Part of a small language model's weights: vocabulary 8192, learned positions.
MLP neurons of a small language model. Each row is named by its layer, matrix (up: input weights; down: output weights) and neuron, and shows model dimensions 400-495. Each number is 500 + 25 x the weight over its row's rms, rounded and kept within 0 to 999. Numbers have three digits each.
After each neuron's rows, "fires in" lists the words (lower case) most often at its 100 highest values on Wikipedia text that the model never trained on.

L8.up1242:478536467505475489492518480483469490527483493499452553492511513502462494505514482538469525526491503491533469520475507523503512487453477509478500535472496485471474477519505516499503522478553490507482506490518503462465512490549485498542525480493499445508453530435509473456490515518505492529
L8.down1242:478469471526471509537522490490489514461494429474515518504447511528518482511531511501478503507516517475493522501494519504506468512519540531538542511498496498500503497495463542475473505488516450517503472476501456482521517525513546448483489478530530517510480484509527522502499507508523463479
fires in: "he", "have", "had", "also", "has"

L8.up3527:525489485490514533536527510470578513530546484536499500535504525432541499498512503510497523443489439494490505531479485486544494527508502470489501519491540478545512494495495492503537545531503514519455476484516475453518522530493510492499518500508460464561535485487489487492507489524461497485
L8.down3527:498523485555552498529515484526547506545444534544482534543537484502480474474498522514524482489491531526503528497513474488508528486508492510518484480524515492512505488514541503520498495501482511486511508436435529462482534499486496477537446497499539491526499507491451536510451548474471512478
fires in: "an"

L8.up3941:504475522504500511458498519529513480515519482460466520424499517524481487524545481496486534500509510489509507491479444528488481471490537489478538468483513527479447507509549506473489521530526461480452516466494522501498447516477492512480524511484501459540535538525505497538483502558497505468
L8.down3941:534539481485458529470563487520505474484495508550484509477484556508480523505528516471510498481439520478498481577497546495518498552517490509483518485471521494495459532520458516471446511493498499481480450514486499482497471536514522513517482524484507491501567523467510501452514499480510457498
fires in: "of", "at", "in"

L8.up3574:477495496443495501486533501479487476494490479508513462457502499493500505487517493533523497504475450471530483455510468502475505477499483506526535535525502516499462553519510542544517552516499429476494512492499477519487501488531543480532516477517496495528521488498480526485493515459487485485
L8.down3574:528506485519510490487508473492448495504481507492452466511502513556537480516511424506486510467504452517482502483489528482515486467542479511497474520498540551500492515525452517450483475484509479491508516527542490485508468485524484481491495505505510513474490487501496487486480466486549487466
fires in: "on", "after", "before", "who"

L8.up1753:517472514498537521496519509494485550508498509497544508511534531515560510486526501520465495482508472450484487468479465452478528449532508509496531515530480495556480506482487457496509475463491512500476493532523505479498475566481519513526520483542458467512494480441449537479495465481461480476
L8.down1753:457517508496513471488488516506519488510513530473445556539531456532525499493543477491486487527505541484451487501481474456505514507537493485525458502510521511516493512521480494506482526503482536514497541499477476501498487526467491465510470535509491547475507469512496517489506493515523485476
fires in: "an", "advance"

L8.up3044:495508466494522526486499467532455518510456497503491446517466502506509503498486479502493494502534482498506523512537533497438499506517535470507488498491507494511485519513470514487512546529500525517503455493509523500502483495466486527530535477498520475460524548487493498474494492523505528534
L8.down3044:480485487518495461516500502514492504456483498501465502569488521465498484503545479481488499444471490527499511527496489512470449510507505493499509522530487480476507497485533496514489526512483522516519487500507521516462500486491472488492476508542501522442515504500499489518515450533524514493
fires in: "the"

L8.up3400:544486473491518514536523506505476484493500540513457506501517500520490506507536478515504486491514495512479551445471506503507488502527505495481549483510524494459452494508465511488481455476530491463488537473528495468531506465474452505436485537489541500520513498536519507534505492565503501493
L8.down3400:496549469450434527491497509479516518548444495488499498511497508520558508514470508511517432549525516493507488488491472523491526522509563513554480493534477541524493504507548479475542482511498476487457510506482464550501477504483490549530484509528502525508497466509504508515478487515515487506
fires in: "has", "have", "of", "had", "in", "libatrix"

L8.up1875:484515517498435574521537491543527523503518463496497500463519472507481542504506495500493505484537485448506478494511449518516473513454521500487528518514501486504501531496504500514494465485500500501470521480552503537476510498479478510514529501491543465475481488482490490461542519470500487518
L8.down1875:499544504521482446517472438457544519505475464484507493508503523503473476522460515527479477499520530470468486539548493448544492476494499504495487502503482500510537459490449541491516521535467546447504507552474529490505508496492495468489493533471510529476495547546503497520509454501503485550
fires in: "new", "have", "has", "also", "will", "had"

L8.up2267:508552513525542496499491469484489524507510517521523503514514465507469510464522500523515516511562522486505520512503499440477499474484483499494513524487459508493518539497452478527489545536445484502529505549487489530523455500531473520444511502494488543470546486557505520496475525486497544492
L8.down2267:478500479442503492471483481507508487468511473481485489519491485555513548503459504500493513504455497491490509520490494490515520476526460515515462482482560478508490490481474487498499470505508488514501487510502468508512483484475479527514432516539503490538478528513495456464513500536481474519
fires in: "to", "in", "from", "into", "on"

L8.up3994:531477506482539476504486542533505522531488523491495501495482494462504527484479504522530532496540489497512547493441525477472487489482473504544515511504495498485553527542467494495524460524459548514496517553519501496545511506509547507499506507509510487524478520517445468489522502481500500519
L8.down3994:482525470510497511491462493478490500467493547484525483562504481471493488471470501480504465500492510527518510453483519475497489521516536531478468492479484500533474478483493528510497485540486459457535474461515487502499522501507491480515498493526475449506571462493508520501492456540474521492
fires in: "the", "of", "both"

L8.up375:456483544533523545523473511519507509574456477503512492483511470506496472495484514473468511510496505543487485506505468499530488473565528502497495514499499464547489497486480508481501511501495546528503470541511506558491515522467483515517466474471473508487516545489538495517481511564506472497
L8.down375:465502445520467448429461512480488488490512521496544507490468538482478540469497527477467501477489519514492462531514522522507488520466496479494503477514481484502502447490499493582500531506502503492544504491508547474498467515510529440482480538528522491484486484469471495467458461522523503478
fires in: "to", "in", "and", "for", "during"

L8.up1464:485521534494505513514443530503505497511520543462488517521518504495491532505492490531462500512489518462482467505537526541469513484510440491493535490501491477489492519530489500456575514530431479509495489530481517503493525530467492524456542504479526516533555499491513488509532463506457490490
L8.down1464:514463528505480530465537495507496523490498486511493517476506450522471511494513504463498503522503509544505496467478476559510510491507551496512485536525515488490496517479462508522490487518531523475441508538510494506435485487514489509498525522503483473487511526497462451493486542492526468476
fires in: "are", "a", "most", "is", "and", "also"

L8.up3714:509538438459451531488497505500539481509480541491486498442470470509441504522519492451492507554521497442527506529498494460558543504513526522538493489485482479482497496559460527481465501496490468478470490476484478474516497500532490494451489466465487504482533489487455468522441480532529503476
L8.down3714:513512523492505484487487491511450548534481439529515519475538530469477527519520464516512523479504496516503502534525517536483537523443523527549476528500479535501504510452506468495504510477526508546495515506523496582503502459481521509481453514501552523519520476490499496495516507490524484474
fires in: "of", "in", "new", "north"

L8.up2489:506536516514505548499493484435476474473551545507492477487522487520495521472490504467513515512462501503458509530484512492439513524490478471508490475471503529511523543511481519487519595482435494505490477481481512515497474519525542527483458515508518467517455488510515482495479499490495477506
L8.down2489:509525472501491502471476538485514531484466511524482448511525530506526469521483544547425531500441566489502491480449527500516518519499480499525502491492514488504498504516472509497505488517486536474462500553469476545503452532526471459498506505501509475465492485566474484484538520538534509507
fires in: "in", "inchi", "on"

L8.up853:512487502495561503469508456487500454543481514499485548490495500490517476463517501486498524532513533506508522518548530494496475476505466499532501492494519469486475497485502511476464481519453495477487466532518475487469530485489501513504579466485493549502463561484513505501505505476510534497
L8.down853:467489479537491499495481513502531554526518498482505534494478473476480517490513503483485478533516468507493540523538499535524477492478473582543487491464472485511511504559541496477490498496537525516473502493528536529451527513490485505501483526558506434478481490520527518468470501480501473500
fires in: "for", "to"

L8.up45:497471489486487522475492460465493512479507508463532512507504495509474460512515496458511536500530521506496475486449478472542477487457522545507510555491465503534500512491486483456481550541493511543494506476511510530492487429484556515496527507511518478506487531489508507500468533502500523502
L8.down45:486495480501453494487501501495522520495472492548519504496504508519530503467539510490473492487448465527507538492504545508548463515482467459473519492503517485523479522469500508490453505509482486499549504483490502505506495511468490498495445485477476466520541518462543517507494537492487517510
fires in: "of", "with", "had", "after", "to"

L8.up3629:485525427501487535501519471498509472516492476512490518467473529494560502481484526509496468518514502476476449482540478473522463539492506501509497505533487491533487529508422515493525454482485577519486490524541488472529452502499503478476518460464480455524529524479496533486497498457504499516
L8.down3629:522534460511503488532472468508490512475515526495494497495439439525474496481478517531511501493484510471500498512499512560496502498490519505505465519494476474491515478542550487475499493478471524483514517509490511525554474469522513478489482521501522511484500517502504503494488489483544524544
fires in: "in", "the", "of", "its", "takes", "following"

L8.up3326:470511513526511538538533481467521459491503511569537513511485425487502541495493483519471473493527503539496544497469543491474506504502536484443499547525483486537488513477519488481512514501501478468513478474502511540471507531511534498528455490550447524522493459496499509510513510504501513497
L8.down3326:509481526543528477522522514495550536500516534503525483492493519519485533484469497481525518505487448536505438525512471527442469513497507498529529492488478489504521503520527536483520527497557504479451545513525506445477499531522484527493538468497502532473502497486521502507519516507502493502
fires in: "in", "of", "on", "to", "wrote", "include"

L8.up3698:506534512524517457456563493477473470481475491446490474445501560490495538502516494461502493470490495497533491470504482488478519481486532549546521508509521536572490525490503471487479527555476473469514521551527546547499449494501544539504544489507455466505522506509488539479502539470545494509
L8.down3698:499531467511459475478504489476474463485473527486488499480493512502512483544491481485477495532499497507516553506481479479469494504523519511483526504488498508522457507549553529495532469523502494511496495475552526524481452494516497497516461509501523486526488499499499523490470513529474513492
fires in: "on", "at", "it"

L8.up2743:513487495567509452496528516491507498468491532490471450520516444511482509505502446518507510471529487497496527464488497489493477524449497459530535472499498489483507500509515471501507492509499501547512557520477522569492509532459527522483504497495522471475460539513472502525532542478515445496
L8.down2743:522471504445495522514495506495520541498524500508509473495502473499492494509500484499509536481480553533511457472478513482469476543493515519523491488523490451476455501484499460469500505505517514487511504516462485509501518548518484512519529504528485500500532459510503504491511497472542451585
fires in: "the"

L8.up3329:490478513484559491509524527531513496487534534484479514500482504520496511497510512469520537482471521508479509515467476478524497488504502525484498517510484487476517505491553495500489462501494478490503504508515464495509483504508490528522498517456484482496522469502533484539489482542501466530
L8.down3329:510522514490484466508445508499495510488482540447482513494522488455451501546524521497579486505517488463524483495513499482471505501470454523507500490507499533513483544508489439506449510543449500496528507431451512498479510491510509537476493508539532464509521483475541446482502479473518475491
fires in: "in", "at", "the", "that"

L8.up3750:512502512501511541469520516508531485506503465505494524502456486458526497482482490498505513505466490510487469486460494501505509457508471535489515493500504502527512519501526497487526545504484509454500479518468513475459524551501531536484470474495469502456508509529518514468446524454477458541
L8.down3750:500519505501490484472491471496509516498512515482509474495483484507514499440504500529460522470492496475496490481491479505496530515507507477465513474471529473489468526498468513449505531530466567521470499513519446487454488476518460505486458504508501528545459489511503511471544508544529527506
fires in: "in"

L8.up1536:495521496476521508493500515499482503517524527531494452534512531516457527450492506567526511508485544532503486483434528495483476512469488529513489488520518537491466517518472473536481467534509505531512487529504524520489499479536502506475442503512514502533483484488504522470492561413480539505
L8.down1536:547489501492445501499494528537489517517487502515551499507466539529479493539522536513475525524510502516447459473518499512490498494479466509490532476504540478547462514504481519483494488476538483481538467482461489484530493544510518450543472504517468504472454489487480503512508487503496505481
fires in: "on", "when"

L8.up3715:525525514488508494483520467502515547517514498493517505547503493454500496482539552509478557492498479506537523488474513447449519544513494472481512512486534473514490482498513517474536506522510507489456472489478516512498502549506550462516464515490454534526488488453497489484467508515474517493
L8.down3715:487566514504475535473477491518519468509487546500476578502503492514513463528536518499512501491490512521522514507498495465528504501468506509487480474491516472483460467473536488520491526511498510523511478466489544459471456536491480460472483541517504505513512505477480490475487463495543431499
fires in: "an"

L8.up215:497537483442511455503567496482514500489486498553485489476485490512494459491498484534492487518463474507455510506446536463500549498488495502463519508566479478495473486462497480471520497516498533518519481487498497548492494535472494466485527513528483539528491514477477476474517445492486526507
L8.down215:490468501456507502516498518492489484502518482586509511485517491501463478547494485498547481492547487499447512517494504499473477515511462501475508515519488488533514488527552492488517475492529512503504491534521482554523465515522497473514495527464500519520480542471513446472479535535505504475
fires in: "the", "to", "of", "a", "following"

L8.up3233:485480451514512459569497466482484476461514521523489524526508484511508499497513539517516483503488532495476472532434513531504443478492552482480493489540488523501520526493513503501510585511519516458489479488511503502499519518488481518499516493477501474500458504448435541504538536492481493504
L8.down3233:490474431450512509526551507483497479481502487510514494498528522498503471501512537502524508519516497487509467482507498480476512532540548504496462510511493498508490516495462531453465515510470470464482489498489457514512463474492527497482496482464535466527477510498487517460493504470511532502
fires in: "have", "has", "had"

L8.up2989:527498538487492484502488521546480464505530493469490544462534500535500459463540511531505474503455561473495482513510493500489505516491517487527493505511441497499535496553485476473515535522570501523462512512545478490519471475482524512492494473546497493460531508502489522500485523589460505500
L8.down2989:550506486500528509476526471527495543487530508533502482496444497524477506497502502495483512499516459504462513481526496484474532497491533529506475513493538498477529495531447557502456471516506545500464470475497472461544509469517532499491533518515478542465480444522499511503477502526512497446
fires in: "one", "have", "more", "any", "some", "two"